{"num_hidden_layers": 16, "hidden_size": 640, "num_attention_heads": 10, "num_key_value_heads": 1, "head_dim": 64, "intermediate_size": 1280, "vocab_size": 35100, "hidden_act": "swiglu", "norm": "rmsnorm", "norm_place": "pre", "norm_eps": 1e-06, "positions": "rope", "rope_theta": 10000.0, "rope_fraction": 1.0, "qk_norm": true, "attn_scale": 0.125, "bias": "none", "tie_word_embeddings": false, "parallel_block": false, "init": "uniform", "init_std_qkv": 0.0217, "init_std_o": 0.00383, "init_std_up": 0.0217, "init_std_down": 0.00271, "optimizer": "muon_variant", "learning_rate": 0.013, "lr_mult_o": 4.0, "beta1": 0.95, "lr_head": 0.00897, "warmup_steps": 44, "schedule": "wsd", "decay_fraction": 0.588, "decay_shape": "linear", "final_lr_fraction": 0.0, "batch_tokens": 131072, "max_seq_len": 1024, "doc_mask": true, "z_loss": 1e-05, "train_tokens": 610100000, "max_steps": 4655, "dataset": "wikipedia_en"}
MLP neurons of a small language model. Each row is named by its layer, matrix (down: output weights) and neuron, and shows model dimensions 16-111. Each number is 500 + 50 x the weight over its row's rms, rounded and kept within 0 to 999. Numbers have three digits each. A neuron's up and down rows have the sign that makes its largest values positive.
A block is one neuron, or neurons of one layer that tend to fire together. After each block is what it responds to, as a language model described it from the Wikipedia text at the highest values.

L4.down63:544487506499583542554486476530477492420528486512486488479532585512467548533506508462461478405510466497406412450586546558544490457426562491503393578599458545494488445530567485484489517571553485472461382511475464581543426344556516472361500551500402452445501553512550503525561550476501504525
L4.down127:475572427438391438513470499580511502421477486554463503578591515452520559484488503541462397440482538542544558543570497445498559483470533475502502450490594539517479474533416517520530502497530475497559467509538533526547525560539511441589425514625445507386520548467538394490481465517539459499
L4.down994:525547385532553581439598558518496500401559502550478424423486567488503479516480411581511580477557462491373505450498493585546523457364545539601458581489496595602372494497530525482434533546516502522515495540532503499488502501613494522398444550515496422474506535476541490475544502554476505476
L4.down1240:610487539479619543468472475481456560441502407519414529571489487432622464495471484534575545431502506569537451507528474399495555548409528502507486546531560468517523492530560491435468458528521457545531443562564454535578503519536524515503588534482554501480399545546488499445411546510580488476
Relational word before object

L4.down587:451535482541540422572532501455478520527591511479477479455452512518471490440450469459568451541499517521470537514507599585465577467430506507519500491504498548460510608519511558527476574498495468434534543564561507463515441480516459486490643455491566468471387488509579451500465476472506514586
L4.down676:534581497556512535447450523536506518559450503571603464531552503584488495467430498473535561545417496501466562465606429502438497484528535500526541513572505460531556564528525565570480489482445508427511501581555470492474494498465492479520427502424520445428487473408494504542468534533442563444
L4.down809:492518469457513488485448504498551532459519555501473501503413473575413567470449522588421516452422646621488502526519524577493484612444621450538521476546583551449486459489467563522499522458608574464465464412571507495569553556513424533369532467565519505548497559500557452492458488531543579587
L4.down828:505543485473428547475539464532484566490529520463454426542421513531475513541393496428511430461567459477496541551492477423497565472479542469533516558510435542481448550412566475432516428489534527461525558568471545486541524398430433504491613401551487482439440418471525543557565467427513434506
Counts and quantity numbers

L8.down125:516538517476523431504541550562465522454500564486448496470499409551587487484469579451471468507515562438444427544473465509551494493524494517404476536480485516463433431429489475556322565570518564464539565513536504464500618444587525614532447499514478495397555521476291473421537511392493469503
L8.down178:540376427503459526527579541555485569555515522523491456537493504482536520434501518440510473405526491496496526510533512475531548458434486556403600458504590489515554549562551472524408412554544505476502438412586522561488521461558514518381529530498608508484482511544596411469401444571453457480
L8.down405:467478506479441548458472488496510434443564538497452628517483454487498402524482607553543480493387489435434501399485461622554521528536496585606536617421496527542454475469448540437487477469471522529518495485491497470489462526578523544506542560493496462308471556568403597493431386476506483477
L8.down497:475548403564492548475473448464511533539491419469523491470454547513558457535451565487517482446489463527522445490490439486514443547529499469506452514532537374552473433442506570540553519520506602450532503448437509498513524548500502488404479478521562542485542386546513506407511461395467430472
L8.down587:606470475549563520477385571552624495410544589538522409472469496433419516555525475557434521467511516399501512536492474477444428466509500517403493478439527470538568395500551554493513506584489535436465415524525475513491497441601531559498539524479459463530527477475495512483520444460448509515
L8.down677:441481403540496529519467434564548429538424514479518503583508517448442494468507527408558487535569483455393578504443501500462444530436476474513487437465606566538477474496582533484536531523444437422572509564518543544610464504528515460495467475596463362536510540480477507557516476489552561474
L8.down981:673517497556619458544457539414542401496476528460478472498420490507537489550478499480598541520499434391547487517538486462508571452528526415577431457531472512487479562513579553524500517545507534522502517500494459439453614494415535518470530517426533520569470459540498588549534477543462480534
L8.down1044:540486560548492517478541538493485508483506479433429491485517420436474652529526500438540585530420403452588547517428491522549474521500535431570521418533648435511525556478605510497526583506473515501440498496562517419337420546356582578467522469552497479542425508461512526415525558433533476405
Year-prefix digits

L8.down67:499458419487554562521509563439552453508569509516514461496412480504559523554502603486520389469533406391460477573492480472567528572540559493479443576440557530493582558441478560554450534493551497462511477518566526503483528462521565541462642417409482632609548550543529470485493486453486524503
L8.down109:415413475496531515499446428480433483466511403580506449647503499513466498543493445442455532512484531532551453387414507509567503487518481429514494496605484451408496441520537514433495481486557505367548456528553490438554498451518491500598467541510528449518595441485488530557506463495535502485
L8.down122:524561499470504443469510471533530412494460552564509498394524430480481458493516525506545461540524535524414567456518473547454514470474528516491431498415423473526490444548473551560427589498516481544543539482464519471438477536510530461514468437555407605522460611546466484537438474465545588538
L8.down356:462455443502437428536503546545527514506485444503490453559532518472478470521455474402628448519455463447456477608540523583500509547411453406509563527564490562549566501606552550467514610470567568537505549494516468497364457455519489470547536545535547428488528545499517542496497517498537474494
L8.down465:451531655542521490450451490475512508465490430537426482549534492580605408467381413447450519605501459512486539428492483566591566465568540542627461525518482470464465485524504421571478617415575568533502517479488472436517564428486437485550551535574518401566604547466552529530394530392536474456
L8.down603:444498554515529558471522451527437540475519499526427578496565525507467436468450538482524453505489483442485521508511522474477461633524520482565536510473550416539430515497460527540532563539567513427514437522547555436484512502558367527483469518529489438571491504500488538545450554458549513538
L8.down735:546368434467490503503482529502540489480462446563408478564414563461495518497569533457513478509437401490484469473480511524465532484408505544481521542550531563481487490471548579539447515503477396552498465504494532461477509435538459502479516512474431441559503596557459495444496462468492570552
L8.down749:445483520565535567554477438516483551539485422500488500534602469522514555537549552546473358486483560666517581534485603483492584449466493497511478432471510445409451564537523481476448543562524496486517449519513525449545518587488475481408621464588455483569508537619517506509504544484522434491
Person-name part boundary

L4.down775:514519433408546415458580521492491392526581426544563566503537563529478546548462376491483537484473492552464487506458571480528348432504495517497551451416440472434422467474508538458503535460477478476505465560462524453501395460531570534506479512510453477452357373479524619449589474463541510545
L4.down785:552503568485581481494556608566519437419579515426580524466530517553546525540567544486515411511474565447475451414544433539488455519525617500475550574529539512595496617526431489522538466521424557517525441479426572486579580581440474470472346463558524544451420471501548376508600504471556534479
L4.down865:473487395471429475504485567541435479414530498459490535490502492587531552456488465437526533476590472548487485531430424519501395474509463369556640556553518520538404447533393462537530490470557460496473453424556509491505567494422435482584541567537469566473511373522384405478538427452412501431
L4.down1120:395488511487451499472524427443492477428527493567560478485556559430520480476498518414530478524467539526591502501515569508519567509546532415497522469470459485504491400458498476534461606498528445514540497544462429434476495417461606516608495573470452566624446496469512580548486481464494379480
Table header separators

L8.down32:560512524503584497564469517561465496542509522580503505513435473556548438487549478483612468481519508550446456507606458487558406535531411495476433460509424538467552510513548465508533559429489562510544442469493571509461488463476583546501523508535512441466549542439489443519488515517514479425
L8.down190:537295433536549537545428531526531484481476502486488458500437530493391463512566565574459479482641489402492469481472478535466452463471526563456491472468480487424426479547529489510577474521520553561552417575492487605509545535486570532610537454523430435556502472491455488607409405456541652528
L8.down643:516545524501547518495411580551520525569485390468434543484500533546479600549367481465395463491539637426521466430525535511517419526568446419502384521434466433560509502488496569461473545569580560562508392544447359453525571557538494523527491555471420527486506568473550516476422503511523527571
L8.down957:478538565492385496466573539479548486449530435518514467443462488496441484482431427526520515466535532389448534571508465432429463580445429465514560441564549487547511532546490496459507516506578466564528431503473486492452494436481506520465581571498530549578468570397525570511540590495457417589
L8.down1039:449414517495503579582494383527516517514447471416594529471572491519571486475469475562471527471465477525556551464495522432568467499497528475494420514500528494461482611463572519483542590430467516543596404580437554407490435533489468447573487527525567461549426554560543535451482507501557598535
L8.down1099:562482510485539500550450542521480580490514525521498525540396530502604484526555517542540567476505513479412498527470481456469452542459546469517516529497538530541436545528446508517501537527403545564459461524582422531523519433497447490430519593486492437546379556527528459448594540496501522432
L8.down1123:468507585481435557491474497487559518433464480525501531539443469476585509446461544466504412493525551474426499555545540443550510484514483520466419529532501451432481474537510534631538525498469496498589523533434516471469436512494493443565419462545425506456401519445424497382450509553591453432
L8.down1157:496506461520505618376574488459524387509530483376524554584479487593559497527497554499386528549501477497444498474507424562517535454529470554434530563425426496488543415571460527470538455462531384552515564521529597514496447553464524489500486513573516488486492486472444421557476525539548507504
Table cells before values

L8.down0:531494508482528385538546554471471559451434458470492432453528484467603583462504409534559529479403527508522536490559574533561509495476438487478458497549508604466474545513568554409454505527541421466433544601455522486496446531479511554441466491435502423560495562561426511469460431467549496559
L8.down6:480470517470523541611391618542562424502475500465537454446540447494509537601536504372493410535503507503450551521542584570515607474504447478540528483516529555577508574539455450492497505521507438461453488435468516531519495551503511472491499602520484513568522485570532573558549493505467536393
L8.down26:405515489484413472549461553474497451539481448576500427523479353518577498569567536458570495523515514439531489517510479527558526399458435571476582557461491461545491435595528540486555614514440539476487556466475459480512493474568537608509533547572489506521390482472545500546529508432571426578
L8.down298:552449546525499546475504509548476540596514505465527492575499395498533537496519562493473462498549540545541462546454443551481503506517498442512490525524451527574472465525492433559466497593473416468412578552465469542512454452489566581479557521491464456489422518526447473487572544447475554506
L8.down408:556463414455433480561482465528503484499457497524588483463448435626531536531485425434560553504502576516456399405511557450533469513495575501555461459499476512421586534467412507486404512465471446465466553529536549494533561490449543564507514463579532570449512509473435544531536466442492545574
L8.down441:470541517518500557530461584458522527567528619604461452498493575470548514438355575471520510477530520464545540407550567588484488411520488512552425451582457450509480524430390469453460498532405553460515547483447518608499599464442499509457525494563471551509589391430406506488513482560435585548
L8.down988:433469478513475567490504547527450479538508531470543416476440521427460575522447549487473525559509522549524505518464531345536487441531463560488477560513486511556471535564543568508477553537505486446442561536511423604533428489518499480531597450600422455532512544517361462502499486389493517473
L8.down1059:501510542460439503520556489457478586542521482454496481501437536567440502531481515540578481506491533509476590473520453505510412450465447529489494500534457493531510473465556464494441459514519547476506513469460476586527509462579540508441440505495522480520500544481541546374524435536463444465
Reporting and attribution verbs

L5.down38:485514464514545494504566574466489507509477518530482436505550545486535579484501472521406498415538534393534548529529468425597544552500494450582495499451502512480581602495556519453465552492567481475453573474486480402417482487444546481491489472507481514527554554460558460443436549388442509490
L5.down770:459464535427504513523430573503426498514505465596486424562499480494479510581470540396512501543510509502461450502439487490591580635471513523571432485448514419522436604477542529460471508482551520384560516482532463519394522526520490480490624551504461472465518585509512502567463580519436533533
Before a surname

L5.down418:503479463571491474432498546485450432602464449519517574454429546479574460501486551557447515517486511440559421491565588526530449516589584452533516471431597500419545507530436487510432513502589458473368597512462492524571551507474531550554441426513413515533462561539534505500563499474430541543
L5.down1196:522472518639420486470429563535448513544502489601502459560480528574521554481556502567585567463482442601473488487563574534493485497508516469512479478492506469526489531482423500554544442426513442560519551535539490468450496560516562520503559507542505478583515485500476464578483515483571453398
Chart position prepositions

L8.down221:518508492565550496665469484524393537508524513497519470470554496455463474506505433513522506442475591570527501455425465523606526549514434493584551502445516422487549472532523429494503479487510468465476527452480499532547440492417506501550413493520536414440459418586488525549487492524511564406
L8.down284:479625448501472517612487547448488517528530505428500513501572418489475511564588510541537514599451533481429553529362419439535502474480482569613502546503527587478440526530532482444546485459505486480467471571539391468447454469439539479414599419484391556537526428572541504506421459419498576441
L8.down310:422466549420545443538461517486504447584515535613416584496500453503475513486413469433597468530497470512567494504483437555464443593489577404570510464448524503553466628472567520504511564451542507355416566449568441441534420581536575446556538451489528499460474491503587514506419496348479546509
L8.down515:505434480561505575584525580514468530401529540499464486477561486443488565481480476459442591470507515429521552513517485505482520454543507506611553490484467522564505530501540535467480565470551530481499580470503442545485565491516488551430501495440563514395487453473419480498492531564451550419
L8.down554:528551500483559609472561495436485521416500543502487483496510599496487472455525557454519490550431503504625594472548449482460496487424493548469440431465459401579460535586462478460501520476582499500525497524478520538516479535519579501564522468443414417399575609503430552482482423412547488470
L8.down716:517507511394497476423480390432516432534522494513469482526526470549439430587414528495461522493530471522425542514532395459527404411584557471559482509462564608397521462513485495511476601530541495487460604458519461470462527465507481482502493506554484520444515529418548495425490569541455493412
L8.down907:475515513485505480550517543485516528502503460521447576484429475422542365421467578501552485497458531486425473438458526493451510444491499574475551369557516481455509502408560457493541561435498426507514442518432385433466469407537506491451511526511539475531521488437538510587486571522519435505
L8.down1020:513538580446495412517554437496403619619455484544433427567489543522515447511526503628558524524478514525491410496426537501560449553511568586425497521505493481507559512546473387540628443511474395491579436464508473451443555473460489470529556473479472422464541498500551538419550484460485569539
Counts and quantity numbers

L5.down447:571523491479477556459523493545515505566512548471495476576490400556381495445569560414528513498461560582643536584472469520460498442345492487478465458514499430534507509464549619514536589463470583487415501498527459473521413506500466499444540531524469487453408502539425547501417563393484503450
L5.down1036:403444400492510489523556521526598486523497471651502592559541587534574459458484448468551480503447518453498503467665437456504550518447442508590483437592576542598480416561577527527504516524475490522560522402551448504571380528586483486465461538421566500499470411481505514505484575526532514561
Section and caption breaks

L4.down177:527527396462521501501494405451528515470429439416543605465421526576408481478481366485581518667594416503547510467434439532452501507476513407500600560515521569553495500455597499474458476546477477485534528409441485530461524514497471455433476494494483435546485378412468448545482405481480510524
L4.down224:446558480564517551421543499498625497472502620440470417431473493519617448547574593425478427568514543493485497519442506400556475525588561588501482496576443508438481560469466568520563500538421554524554535495474400467550522465505536382427586493520452517542461446415578530579493475490439535418
L4.down490:539444444385493510612524456565446445446464447541520496502513517490522522596418417520444458527472501562471435468495468508455527513562507494597456464524519413454521468498378541538505508498543496501511532469571499495532496441468535557526515507498536542488468560483417558512457458433440522464
L4.down552:471514461444443512403514457536516561466464517484548565506427495554556558583420484418478516493432568611606467522585596446533481457509500497485493535487489521499408569511443499588583556474566469438420444544521462473506534457460506384368577421425504504485607514509443476512531549430576489471
Table header cell separators

L4.down282:467481530525551389451505494453487526515580486587456493471530477532454418519441475467473478486460498505465494518476490489514518558599549479539509518560541556472562558458481531503491646485538501563525561490445559479376487429479512540474524460487525541563557511525509578536575517531538435538
L4.down505:540396496448522480426379467537470452481562467509533410461523466504547432569426523511470437309469448545425575527586500449542559466445484400479434444617519568420500604479502487522498583473454539532477507473541356468400470489469446531536471527607421411500539447549550554526529529568488501527
L4.down826:571508563462570446438493550471540485582499489478487560483526522474551454486481539420452542527554562504530484452524482451593492548551529497513561535520519373511541503419522481440401564439604477497395460480439543543499680548483485434522428514523529577489426578529541436473470498548523498518
L4.down986:524453411469468490420511484389582390596435526468466604500536442534520406494467498498450538478558453563449531512496499444583479556538532501513490452483480439589476523463548510496464435577566519480426433429492460408502549503478548565485490424474531542491435459489466505530459531469522493444
Personal given names

L5.down402:484399585474564449418455558522465510503506502452493377510469519414403480472459531487505532460395529483443455470558489509479522516508484468482482553580488395410431527538467463490462537483548445539534517523435443491412532527508545516504602418507481606482565418442563487535444505522549498585
L5.down474:493456524468506523468460467551515408494521480522550413570433462585584513517549554489523555487537520426565424483520523484504515507557486497577551549425446431542457403477454530497536540451514483503541459504518511532549495446478445544626539446472561590571524454527487536447507465561563490526
Predicate start after subject